{"n_layer": 26, "d_model": 320, "n_head": 5, "n_kv_head": 5, "head_dim": 64, "d_mlp": 1600, "vocab_size": 32768, "activation": "squared_relu", "norm": "rmsnorm", "norm_place": "peri", "norm_eps": 1e-06, "positions": "rope", "rope_base": 10000.0, "rope_fraction": 1.0, "qk_norm": false, "attn_scale": 0.125, "bias": "none", "tie_embeddings": true, "parallel_block": false, "extras": ["capped logits"], "init": "normal", "init_std_qkv": 0.0246, "init_std_o": 0.0246, "init_std_up": 0.0246, "init_std_down": 0.011, "optimizer": "muon_variant", "lr": 0.00242, "lr_mult_qkv": 0.4, "lr_mult_down": 0.7, "lr_head": 0.00819, "grad_clip": 0.5, "warmup_steps": 200, "schedule": "wsd", "decay_fraction": 0.935, "decay_shape": "linear", "final_lr_fraction": 0.1, "batch_tokens": 65536, "seq_len": 768, "doc_mask": true, "train_tokens": 382100000, "steps": 5831, "dataset": "wikipedia_en"}
MLP neurons of a small language model. Each row is named by its layer, matrix (down: output weights) and neuron, and shows model dimensions 160-319. Each number is 128 + 24 x the weight over its row's rms, rounded and kept within 0 to 255. Numbers have three digits each.
A block is one neuron, or neurons of one layer that tend to fire together. After each block is what it responds to, as a language model described it from the Wikipedia text at the highest values.

L3.down133:171148150118106141156130143166102161143146141106117104150126107120140121128140105122089109135151110155123108129119157118136114117085110157142157126157140109126145142141130136163112126151080148140124078110127116108112156122143115096134147139150129131111114187112144134145077068124111153143141128126178129165167080119106157099163138141083110117116134152109144134140138165130139150122148110109131144109109138122117127139121118153103126108128104116121084144170156131099152092076115150
L3.down278:142107126155110190102111107107142119132163129173147138163125136109179114118129109112153151114161115130088149194134156106136126126128153095149121155096155111085103155135113122154149102172102110125106144159123092164139134138115068116107167118140149132155132144139156129107116178138164128075113119168106138137136181179130131161129158136093129143125144100114126144123147107135134133158104119139175102125140110119094178127125118118129169112133164129133139130154107110165149136115192091
L3.down506:172121132115132138136152103131120109125114154105141117146092136172150129122127155132125112134130158102165156163127117109105125130142102110143133152099135143085085159122126146108116110137100130138141122106091132143161125110100123122109140145145125100110145163128129110128127099181158106161143102118114071159111143125100155121122089106118103129113103142124142130088145110126111126114192169086131180123124061140153136099101178123160147171110131131132148131092132180148113137126128148
L3.down598:160162138168109104142140089151151116095109131152128115118137119097147147134124099112119154151101162092124128110122102123128131116164164083148141160115137114096123162109139147097176133143138117120114164131131177143124135111101151101076118151155129094087129127076155127132136110119148095148108117136135147133109110151140123150197164108126128113133133150123131129104103144118151162162144094147144120140105118139127140141156087117159125126187110123137148084103145085121102121109152146
L3.down601:098148124099130126131160140147125103148136113158142184121112124078113114111102152127107096125152120153134142091156144129103105138139165142169155154147145140151088115162160126132076137128137100090101171134125152170124127112096113146133151127137123105114179139106148132120138123173127146144114135132134090153150130138113140105165124165165131106148102134118107116122129149145136147164143123133083113125106103138112092153131122173148074131134123188127125108134100117171139098169102122
L3.down938:102109127165116117118161124155121129097139112105158076110121085125141103128151130109137108138121071096141144145109139150126121107150142114124119115110121138106171119159148152107182138074127158131174105137146099129143187135170111127138101138089146128115134157163139152144080125127108114155110115151138152134160161112101142120145134121136179162202093148137104121151131151132148146138095102132149124152141110151141148125173171128168108122136161109142115124191129117110082147151114153
L3.down1257:149140124098094155131139117139090146083172178146136131129117165109082106157139138085104105142089087107093094166148094119077135143096178129112127152096134132179139104114145084172099117180168150159142159125111078135112133097101125115118144125094102134150174119129159129131079105147170164131121129152130131123121121149108107117123143135165099127170105133126124111093133136108107151139097122095120156132139151109127095102109121156128152104111127124128178138115129121120101109106133150
L3.down1412:145130164113119143141117163140103146113152100129152136134110141130106146113123116087117095121161129111096151120122171092133154099160118146120146107173105121092126129152100174141161136136158180149158183147121111162160144140119134128147080118124096089173111107111158151097117124166113130124137128151129155110098117153083121111103147120157155125153129106109110117129124135132105131100165146097113097154149158180123127151081143134105116154096150126148120153100104153115116130127158118
Description: Word-final plural suffix before punctuation. A word-ending suffix split from its stem, usually plural -s or -es, fused with a following period, comma or semicolon. Examples: suburb|s., storey|s., Resourc|es., historian|s,.

L12.down265:135128150130137092105155125140156091119119155120104140171103101111128091140176157114090125147123123118153097141083150113119147149115119104157145083120054136138108080120121152123114168153103112145141128112157124091194108130133111134129114116153145127141129142112133168103130131132139081141085138066145094131127124127124141147143103098122127133123129133132091115139150139118149117089160085137216156138120109096165144122127149175129128108112127117116153100161142112134148122141147123
L12.down274:108163129149138125131113167124060126155124174101101096114170123111123129144123124126120101088106085133091163127133122107138125166061181144114167140133166137118188142146139097122115110093126115141121128094133111163161113122098127116145108135101132146178158130128122098126119123127099099101128145144126157136104117130097175094152145074117170119131134156098117173143118145127084147112164103103095100100113124092114104155103157154132087119140135118131143160072115165146139134109108109
Description: Sentence-final word with period. Last word of a factual sentence fused with its closing period, often a year after "in" or "and", e.g. "in 1986.", "1997.", "absence.".

L14.down354:139136156127090113125181105142149164101101143126111176094141128169130113090107122119136149109152112121125115128081149109122106139120137107151115103126083173130156115114125140133159162164092102100172113089175111104104128113087112085107129110122138107139132119080106142155110162133103145119070136122198137112114095132153130121148125113102120113146136130115072118066136093143125116154125139170082114102106099123143122158109117121154139104121130158121110136145156151099115152130170133
L14.down730:133132136120159102137134182101146122117119139125124116168161074089116141097130135131129113150127146122197139140145149125074155157135125110146113116160114126128131111129108153139146098107104107122087104152181136143128133141102120158159187177152139158164117114132127129154087133146110116139092115095132089109153116155086080117111131154134142128117141116136103150105134154129107099159094114142095168148136107136135120137141111149114094143138115109095086129122128097121131163130171150
L14.down1322:165109115123117130160129144157134100107170124101131072138134132133107154140137130120153118125109158169134119137131089148125091148166140157150100155136137088139138112154140097125141061109096141080119120156081140145077171118118137118099088110137113124125122158198149133112120137116133121108102098111119134085105136078151165141118119095195129074105081095126177141106174108106130112145160149124191161127112110111094117128148138121112157115128134101093118093113115132161125162128123142
L14.down1457:119140161112182145190127127148129135115102155104129104180145111166109119116120153126134153141131157109135140134169154149105095138095073111171143153189106147112100124099110074126131102117136123156094137129156114163119120154085108090088147119122158132117102150126148111163126111163104090134131155098106123150140100124117111109159127096129140104154185123161139112128143117092110131123142155129216154107132112118151120159134120122097142109114139133127119130110145147126118125126143147
Description: List-item closing commas. Commas, often merged with the word end, that close a non-first item in a comma list of names or terms, usually just before the last item or "and", e.g. "Bagirov,", "Council,", "Wozzeck,".

L3.down137:124098158126120149132129153121097131128104104140125134130150109108153085147093103137145126185126098092115126089102074122146101091145103130143104153117128101116125146088124123104113111130147091112133118180163145139192097150142100082104140133149129158128151088145160137128112124163136126136150142125091131094134162129083131171113084097150125165120136110146084104096112114153152083123122114114059140152158101159126134097152125127131104128144153142125086130128081057132109140101117128
L3.down173:175137121132107129131108141141145141137132129107057090149116112159105130129085136132089161103153104131104100129122097111132150137095095123158091134140132094105127120141134156114124097126142133092082125130146154123154103133128160121115173124140135096124111149105151085127147084155096103100114127106168109131121125111087101126141169177109140111171121109093141129114124115153142094193124094134113122094126117138099089129162116120114133122112111112124175117090122145154152119132077140
L3.down178:136128111080106136153117120146111140129152174130137092140122138087118113135133127145135173133093113121138148155165097113111143135133115106123126100107141148122133123120147123127086120181137111129177107135119132160137165139151127082106127123110153106125160141145111130085130125182106157120126165155117143156145123135129110150096113127097177133143133133150140090078160081130192147139156147100093117159107157137177113146107079142161087127149120155124072128132081153110158166136140139
L3.down707:150111131107069132147113119121110111087129117153132132160105148131123130140123110148136133139125125148178112158129109103103110135169101129144068107092107153139135101086164169129136106168152117136136129139110110164169125135124122141092115133123127136102147078138114093109120139118146136134119106146109162161097135157133139119114149095132121159134126147147131093094101129149155096132120127119102150161092160146078173085130143118135158117114132181099127102077105126140173141149134137
L3.down877:144111148141078074084139164120134135111119123083161123124154087128152156131081126158143119092122116177217106150111116125113116140151168118167101161123127138132149071128141140138144123151143099161111138128104109121128149142152141126107119125088105117130173083136130164081165122105132118138117138124097094146159132112121171104113115141106122116135127107108139129107103111118130096096128114065150100155093155133154145126111142121169112130156104118142119129125134134172195146069130152
L3.down906:136118125112129128126115136110137082116151110125166078165138121092172118158116123117131139166122167113129196166131140125120151080122126107159116143144131100108158117156126134134117138094152101111119164147117132123149123129089141121120119137128104130143122137158145199108113115182126123118114118120129156150121141154180155131156128127065140118152109139135148116139126170117184110127100147113147100123143135142155132078067101137163134112144137095153100159120085181134129155133147110
L3.down1046:151127145150128164126131130123132135167121180088117120178110088145176114164077129140162142132102135131143102155115088151127156136116114085108116139133121107087103131104130118155115104120156128098108145117116148139190133142113128152131105191100132131093141113126094118156111127147133106109118091104090124081096115124131104133117148161140091153152130089133153117083128149124136128103084145128121121115133143090102138107117161138159108118145135160151101177135136093154155090105120113
L3.down1449:128121149106095105148077157147096132131115119093142132122130116109138146146119132123122125106132115121158139144092121113169106146126096139165134114162098167169139079117161166156101104131124137143132123154137108108132117121121117142090136156116151082155104134172100111147117104153134112095105152117141143173117114131129119169144107134106101140133110179119115161109167132136127117133136160127140095136101168093155134135109090100135122122139090140127087121189094129102142125160130170
Description: Wiki subheading equals signs. Mainly opening ==== or === of low-level section headings, e.g. ==== Semi-finals ====, North Division; weaker on closing ===, list-end years like (2013), and table cells.

L14.down153:126104125107114115131098105158162149139121119120130146139130096132134158136155108133111105174145177142126146141120088145121102128138169122122149139122128129162094091136162150102150132115147131114171116154133126104137172166175100185112115107136118116100150124149118117139071109169121121168131133133159106121161118110075132084080131154147164140107104146127141168109117110155135112134159107131184117074147087131126119136091139138139131147106099147125141126103125169154156134104088133
L14.down1059:130121145128136111190143111125158109124128131149108145147087154140127144121132127115146090143142144139173119178128147120111140132150113097080153112145137134143094138169153132110082174171107152118153133112155156143177116099105109118089148176129188119140137104159093140122151132141170113150165117129113113068137161166189164128117112112166116114144109120124154132174154144105128154124123126132146124128089152110113114079130128142130140117123152098109131126127077129113139139127153121
L14.down1109:154114137129109169131102114160111178149121146170126138140125114147107113136142136104138147164157156127142122097142130142118122149088105128142138157161149115106135135114151139090150168159136148106107076090118172097083127141136157136119139105127158112126106159135143163150112115146110153147109140117137103102153136144057145111161127113131123157098140108131176129166119124093128100099143145133120115134133131110105091116069096146122138150155178114127132133130100115134144166111106141
L14.down1437:127108135104079057116147116133168114140139136159107110149143116085143094098099130113141101123150121103116107138127131181135115138127131115126106139108105114158104116158174174140128114129149140129158143124133152121146061094161094116130146139101110079125107124163143156104165131139141114118106133147144156129151117117113122108112128157167127108126122122115151146180101108141103110101156129163148140184136131098146172122133112092113088116136143088142097104078160191145121069114109172
Description: Closing markup delimiters. Closing equals signs that end wiki section or page headings, such as "==Credit ratings==" or "= Swissquote =", plus table separator rows and the closing pipes of table rows.

L12.down20:136110126084129145089125128157097142085101124083162097158118142119092133122110113116127098096148126141148107162119148114079140157118156182134086168078112130143108084113154081195125074123130142123187174124110120125178144121114140110093134093121114097106069130120158131126126093158112136118105129153130168135123117133120120159119159146130170129084133134125120082148143146127165150145157097130199103139146142132126103111136132126157110138126130109154133131126107131140153152142123123
L12.down496:131159127111088128144088119137129145152086117087115100148170135130130085130121175106106108158125133109098102143092152121094137138113118112101179116091123147129067148133135110149129129127161156126101133149155108136112157125124151138114108142168131139125120115127144140112112127117096115127127140146136118184144155110152110123156097145131144171153152142107117146128072111133169090095112156113195119111115125062155101095123190149109083138162114095142169128158133134169129119126135133
Description: Personal name endings. Final word pieces completing a person's name in lists, tables and credits, often with a following comma or pipe, such as Zimonj-ić, Valer-ius, Avner-, and Majk-ić.

L14.down86:128128137132146115141063112120113129152125109134165150104140115151117112131140109085081117139154091167182144109122092140115093120162118111126132127122164101100127082053106117115176116142156127158100085105133164165135151169087146151105145208124158164187099119134109120145120081136136155144100110081142090119125094148128123115091096126123152137102136122143098118097151151112124106117105099128135163148164067128155112127101140135127130121127135112142132113106150115134137171101137097
L14.down672:120140119118140135125132135137107113085128159165116139141126123178140121151128089099121118191139143131163097140107127121092140148085102140128119127105143112156120113118124126128149126148112158110126131137160108126158159088140124093109146130152132143151100155116144134142097090149131143127099143079127078170135136138131136119148087125133121141157119133134097130110144159146095116127097098121232111121152148113146146119130160134168105151099140113111122109127128077134149094104129130
L14.down724:085132117141103162100151093150162144166095170134138152126134169167167128193145092155141122155110127125152154107112130109170132120093116142090134115111135137105128105143120117149146124178129099092105150128157162130137159118111145097153118111175124110186149143134153106104134119139142087090115144123119102130152103127162147096141114065092121121135145125152111108150146152102125124154113150099192153144150083126153089135103190093111149104141167099144146124101150118140127120126162134
L14.down1253:139145129129164133158123077134142105121111142133172116132156141157148139157127103172112102110097120097109124089126128093118154117134154124124161094143118132093109120140098121148105146127137120122122112075181113140149121061126128123162141139149138107139124152134129112135131109189133125149130129150124093155108120174132091112136105128142129137149097108142135133163180132154159125119054142171133119120134111090111147148137135163145090104079159123134123134138176115139145124102132119
Description: Sentence-ending periods. The full stop closing a declarative sentence, alone or merged with the final word piece (history., City., ).), especially at paragraph ends.

L12.down269:114146121106166096151150092127128144127149156119130117158072146105133127140170126124203090115112128124167153129130134095151079138119122119151101091131180120138087110144119111145143115114147145166138186109132099091168181116103113138137106174120109132123133131156139078105160107141150170100164134104149164125161160142192176101112130146145115132110124120162122165131144091126119119160142141113151088114132149145174128158104079141112132143139138134150114107130125154082114137166105113
L12.down817:096110141139153115121146108115090175134126165110162142119136148167125109105111136156114109098102166134083140106119157129118160097137110127111119123119140142158110113160146148139145104136156104131141158127108170112132155122127108125126156146113115135159107109101117112134143147135116140144138118158148103105119114143140120140134135143142154116161124122127107118138158119152073121200187158193122110085126142112116154116116128096152164100133135105105145125104124177103076078122118171
Description: List item endings. Final word piece of a proper name within a comma-separated or line-broken list, often with its comma, e.g. Longw-ave, Sw-ifts, Deng Xiaop-ing.

L12.down615:145139175129119105142122164125075135147100137094174131093088140121118141145124083112126111104124152116160116137153096161109114117136099083115118081138082112107130108138121131111120133071072082118115130158144089099090128139095125121110128133123148132119077129151107107119126150070110138145124148141115114106127081166124091091101114138128146184131085129087144121126117145152144080133142139083136115131147102173157171086154108118142101092138133107132146143138131115143138117134154131
L12.down1451:091108169163133155106182077082102160135112151160122112095122135136101121095120148128112146112124124109141149095073125143106130098093146092092124113099141154119158129122095092143155122111107156127105171119128107121104133155145113110140168129141155117110128178137144139165176111098146138179109101169155107152088161101112145146107136106147110082120119134153145108116162167101110147152142119112085150108126111138143156117149102138166128059132099142139106143099120151151131154121090152
Description: Final pieces of list entries. Last word piece of a name or entry in lists, tables and parenthesized foreign spellings, just before a separator like |, ), comma or line break, e.g. Vezzali, Sim'm's, 鈴木 優.

L3.down8:178160115098135114120138174136105149160160113135122095070175131138162118153101107143138171103148139093121121132123118134124138160117102162089083090130127138151118127109122110051156121107157158128108151139148112149105125163125160130077132126134173126097100081143145117145119110136079121131098142112107131153143120116106100164114151114123083109128148110120075104143093159125124105122112151091064122109147137147121164120117104134189161145147135120104164162097122103159109133109131156
L3.down79:145119096119128165145121110140144120116113167108129102142130112130140150149145141154141127165162128148100150153109140119088107116116143117118148132087136127152108130127151096130141135128115131133161123099108117133147120112092146142131130145133157114136111140123152134150133151109093158124101145191106096128144127152134144150081128093116161102151117115171124069096175143130150123123096076139099119100176122099163094141169097096124124147151094114098132117123130147133163149076113134
L3.down469:132137144130148149098146095150139119129157132154141152098126137101121137125182134111077142115117166163102109117101127121126137129151121137141138101122123149147105119144145118127116130128154095075146124117085122174092134132116176122144158105153130145129098128135170118080129150072135106146131128112092064111128093172134132133120135117135119086156121159117122126147130131136143088121157118153128128107064137165189154155127176072162100090174126128095159120115144168099100109112115117
L3.down544:159134138147146092115128119129151126146143105130134104092147153158118120132140122067080142145162141133136160132144127136154129140170120108106105090119159144152116144167087111163150136169107134150137092141164162103103123115143166121083135123114134127102136108090145158168128125141096102130169095099195140102132151160116142125152140098184136096129128151157117134108121102098142155145130153134126115115138130120123069164145144129141081091119145138119135102117116178144116120137111094
L3.down752:132105135104140148102093149153111121156104139117117150128099124114128144124145139128073181104122136120132149140149135114096111104105110125089125127162154092110122128164092111120149174114163162106097127128164114162094100113114130105112149105079125117125119149118117106117103125132126144105126126114160136124141138099112121139118095147147139117176092135098076110196164150128155154135158159147093154143107139108136144145143123158107181099137101104138126129111115100132162135157112148
L3.down977:138134110107124131124121149118101174117094099093100148121114158114116155151118123108132153159124102130131166114101152137131103108110116126158158143142111137137114050112136159127147145141144153131105094137127124137076070130135115100155112139128079145163142102105134139164121128117113177138158142115128078121151157111155113133107163143113117163157120148141147148109140159131144154104114131122116121153127084148144168122135150113100126129107097089166133130112140129115134125137106132
L3.down1289:149152143159133136121116170168079136138092093133118123130136146162139130153126149107112206208142096121141164142113150109162147175130120108124161124115097132127146120112086116150129105118132133107102132144149132116139144132128117082117115159091132135122143130140137148055107112132108099100141134087170126084195123114100112133138141142069139148146103131124143108151158073101073134126110117147075123123127106152147168143143178097124156153141118125161156124103123136150149141101133112
L3.down1495:151113127112135120109119140136149133115120108140123127148128148152079163157146117122148084139122111158169122139168112106134099163071137107110110167148112148124125101085178133102119136104106157145117119076144114122144127133135112149099131132097139145143131159109134121125150114146105134111151126170158156125120111099106123140113118074197116125107089131094146115111097140123107136113145080099078067100124101172155093149121156112122115128121146113152155098129115154101143176115146120
Description: CJK characters in parentheses. Byte-fragment tokens of Chinese, Japanese or Korean characters in parenthetical native-script names and titles, e.g. Suzuki (鈴木…), 株式会社; weaker on scattered English word endings.

L3.down116:133171145155168134115159152149131147119142102137114138180111133114159142109151157147114105151156114134164118143136136129142122143174123157140116157123111161129070175097142104119121112095110089089129093117138084119079151124145128143165141115133087152098110127126111129138139151096145144137114118085130105132136089081114171190111119073135135113160093142107163160123146165131137150146137131138146128069140104160132115088113136152147108093127130121162187132129115128125118118181141144
L3.down235:141130147131049151114123130076140147131120116063105116094140130160090163140136134100128118110125087173159126153162130134170138109141176136153138150086109139144167099111110121170155096118169113133142121131098133127079149116088089142155134155104143126096122120137090143102151109125146088097106120076072078088152093105109091093118173113114115147117149152161121171169120140117103149091149100113104150112118107131112079155104120110134189131141111130150179109097129119112149126138147121
L3.down323:140142098067142170133092122117149102131113136127160136095114109140087095166136165118099072095135108118116129123146107096117099111178117123146120124154126149157106130087123124173157112117140157158122131163148078133124114125107143142124160148123139132132146124113123103129135102151133136104131156094122141161137100168102160129103149173148091144140113138135107094137151109154160099142142109101146122089113125130096131090113136150082116108126115131122108181114124096112122145106124063
L3.down448:122103132176131120151151119133172154126136135115145155092103155109111182108131090109103112121113106105083110086143135136124165158130116099101161078111121149136133140172119124119113135136119141103101123133174119080071149122111122113142090103133158070146120111129131125086169109104144142130147111115139167128081070156115148114086160137147119136109168146107151106111086145110131123144157108131135112092144172134172143100122090145110143140080123154152111155133115180171157188131124178
L3.down535:123107142138125139122119100135083111126107124107116100123126127134107165122142173100118133176127112130169134111083155103139087130108136129130129144132167112163162118120116146084132127159076092131076131122111087125125070155114084127144172158092116107102095127147149179093092138113122120094141143109147130136128131138093104119122140121127148115109158170135116098118120102091149136121106149117146108125181107138146132098163167143148133123152127123133113135122121106144111123121154102
L3.down640:140124131113149117127144126095140080155094115135157161101171119149127111128106097125088105143180098113124153164113125093159140086140115089117172094176159125132112138153151122147091129100142129148090134139128158113117110134102155101143124112131134151121138142105119083109110127088115140166171100154104161138104159127119123127101138144143147091131145110125148091160177127091078170128139127156132133112165093147159109164151188150126126126104135155130096127124142129137115107123111129
L3.down866:132133139141095147097130123116140132086111121104109114146135109119103148112110083124111134101106133144137133134112124144135142059120090146145129126115087165156160108121119150115145146145123130148092122111127153059116147115144117108119142155114136107106128152134117119076165118118117126123151090091120124126134141084071117081135126137143152123117072151089141166101103122122093083165124154137151107119090152149130160125173168118105134111111098177140111110113134151109150099151163108
L3.down918:179149085143084094105151158114060127105094122111163113159167134131088098136113138116082153162126130120114120108166106122117072130125062148160135131117112119121157122136140110160167101107130153129128162155153124123163135103121107127144127180077166139135138119156136109114142116109141144130134122134132130143145144108123135134140093138084138135112145144158165141156092130102158129143109133144138104136124128147128160168151103125148098118142147144132077069145125145130115156130132123
Description: Word-final suffix pieces. Final word-piece that completes a split proper noun or rare word, mostly vowel endings like -ia, -ine, -ina: Wallachia, Estonia, Hasina, Yakima.

L3.down342:104141115142137131105159161120116092089163148124146139120156125121112117131137145139138121161138101151154132097125133174117142138140141116114119106123130110149151115130132129128122075134139105122129107123138145116125123099146129165118101125129142096139128090112115124091123162102139104109124140123139092111117143131106199095129173099121137143124137104171131141127151106107130142116117166126156144102132100091122114161153140113155090107158100103124123087118124092173146137085141128
L3.down355:084125134130112135058100155126136157103103163126154135116141136162157130132067102126130113115093104149064125124116093104174129133110094128131095144095091087167095152116141168150084141136158093126147149163097131115136141132106118116106139141109143177125118113067117112132097126140141102146109138144108105151130136086147155119147079140130129142117141149113113123155123112162142141138147128145091135148119137105154091119122133136131130130143123145122167153135152084101118149154121171
L3.down356:095120119140129076140155096114139117124141166100159104086133132115142125131084119115107101146148135125147097122123116125130117130141125126128109152105124085111147178135111129123109135167096176134157117118135097127139131116156104157131123092162150116142097059154106147123102187133112158149114125135116097127108125133092157140129144114130182127108118149108161122092117137139115143126101154134158113109189090126134126135156109118115111085103147110146111125155112086150135165104102110
L3.down496:140144118134136129134157146174101102149153135134097107101145099108114125129141128100153150133109144111150092168119101152159141130111123123089134123197105143128117141150161135157124135145128114137141071208091150127177114147145083118118104147111116129130119125127132131180100077151132143126156125087104129157151112127149106183132066145107188152165162169134120137135104138119116106065119120093130156150144084134132136139132101083135135111142138147125162136123105115182154072118119124
L3.down648:139189132155157161158164106150110143132131120097117157125147145179109113159143124141180144076119126157160124103120113140143117127089168083141082110167136104119117137126144104174123155135173099122152130123100121139148131135110145127114051064108128135126112139155111176187160134150109115109145128151143128137141142111125167132137113161126108152159097136097145139153123161089107106112139131140132131113124135143122146133143140186096143116119138138116144093122121100139148110126144180
L3.down760:135131169142114083124131093121143108114145128140164143175114121172157132119082144114150124116116162130105139109104119095103071108140141128145110122115155150167141141109133092087120122120181131138112132117105184131089090085145127154115096164131164134118141151066098139112180108160140132157104138128126131100156125139126132170142182128153167149187131113158130157111117137136133120107164124158140133116125118119131119147135108138164120142171141081112150132153135106094143116144153120
L3.down1456:086121143170148124096185123119130094150124101103146143110070153150128124184139132107141128129122142106153112151168097097119120152093113119163101139125164182119140125138162147135071101123076130127117115126129139116113108134086092128142109097113153144116121163099117111165112133124146119115138103058104128127143136121101148124127149128123142118149136099083139138113154129148154199117153099147101120124147129175061144059159124116160169154118117156143135134103127117147102174106129081
L3.down1503:079146124123153113146110179103131095102149106119106174138150143094129112087106157143158134130140067140095105159153128121124150088098153105111127133132128155136079130149150146113149150091107152104129109129162108091115127125128136118119148156124106107111143106172091140093154100152131107123128125129151128125132149121119148201090135107178179084140152161146131141116123119173099099118103176121138180133153164116090153114164135121097127130167092121108127145069128128105137151116097109
Description: Word-final piece plus comma. Final word pieces fused with a comma, mostly adverbs like final-ly, careful-ly, broad-ly, also Gins-berg, Jose-le; plus the number word one.

L14.down285:138142133099092138138085164090140121140105121104120096125134106156111124106141086109102104121132176143128163148133129146138171108118165102129180146101124128139109149128140136131136097149101127107158146121129131113173143131127136176137137113139108117115111096143092132152158141123122145127132160114120149146150044172146141174096126158096127151152125117150143153107122170134112102155125153123083115123126148148145110138088084180156093103151100114154118144151113124126128066147131095
L14.down486:122144160106119149136101137083108120134149109157129135119153069181134126117132109119146131142171151177160094103109132159108115127115175119111103154083139159100148151147123125134110091149134111103141142168097169156114101116112159093148109100107125102103157108120145114153097109087133122108155113143136093122152124150182108128131110129148183120100122131118105090161113156147124083138112139108060145133163148140113105139113125124118146127154138120139148115119088116120124100149141131
L14.down1045:105104127085122132142110122155100140115117096140149124123103144145120087121122114152113139096129144114102117092116086122139071112119145091146127125119120132086124121164118113131111088139165102112092104171116127102123124101069101151105098139115128135094090110118139145130138132105120075123128118150085106100118209139147101141155083090143124133142117137151117102086120108128134130141148105091082132179149132107154125081089174131150133126142094138094130131123088111131140123126148152
L14.down1134:130107112090133151158080124166091122166125085107092157123137104098100133100124145117138114119133130154143130132170133115132122151140131112120165090113156131135072114109132148120153162143107109147128130154132172142119146124083130138092129167168135118141104121131117124125122124134086104149172089135121135147112121127110110116122142124108144075171178109141096160127116114145098104097136078104144149133150127139094144089143152112142144104110122121105151159124133139100132119109142134
Description: Name and date continuations. Non-initial pieces of multi-token names and dates, mostly CJK or Arabic characters in parenthetical native spellings (秦…, 鈴木 …一), plus month/year in table dates and final words like Records, Institute, Prize.

L14.down31:125102063160142133141112103154184121132145127145108116100148108146133113145126126126135136139136098120144138147153122145098138097145148128091137160108112113156107135133107109152145103150118152127129134113152085140107155142108106166107124177127156091108110101117106161145139159110121147110121137092163106120115055148128105119135068115155109112120168106130134141166112161105132102069130137108110163120134147066106098132087140052134088113118146119136121102120152158122130116101118124
L14.down656:123150139133122109129115187122094153152135159141161100047112131171111158104121117147057123140077163150141136119136131129162124165135201156138103133145155153171083118122149098136138132133127100131123165143089109152145110143152134135138128151131106134098159148101093129152150139148147158169148106129148132134123171150137166174124133149118090110088149118120114135100118118125148115119108138102148120166145143137114104126111185129137150143128108104146157167140181117164113127127101081
L14.down676:097183149151168154123141088114119103124082129135114161127130112132165161101131165118106113100135119137119141139098088154111127182175102158146152108131136116136129132137118117140121105111151110147127125083137099126154115127111123116104152157124142098164135153111123145106092120119117109142115148111107087139114131098146167110120112102108090102101134163165107116173097102163138141172086153150163142175150110137120098127114147098149142122138139118153131108126144097165111159106128087
L14.down948:139110114102085110133153107135127105108155146106151121134140102162139135156144126102090111171096074074118184145137116128121151092152138104146167117076144120095115139102174119123153113151131122134135115108138141164161124119115110144106146127109139108115147159164100160112150152115123087147089152114137088148146149145181117073151121070122131094185132145161117120124159147128123134121108125161138135149098130105145110079093159110189094131170152147130128121106153116097113112101108122
Description: Final piece of names. Final subword piece that completes a multi-token proper name, usually a surname or place name in tables and lists, e.g. O'M-ara, Gaj-da, Magdal-ena.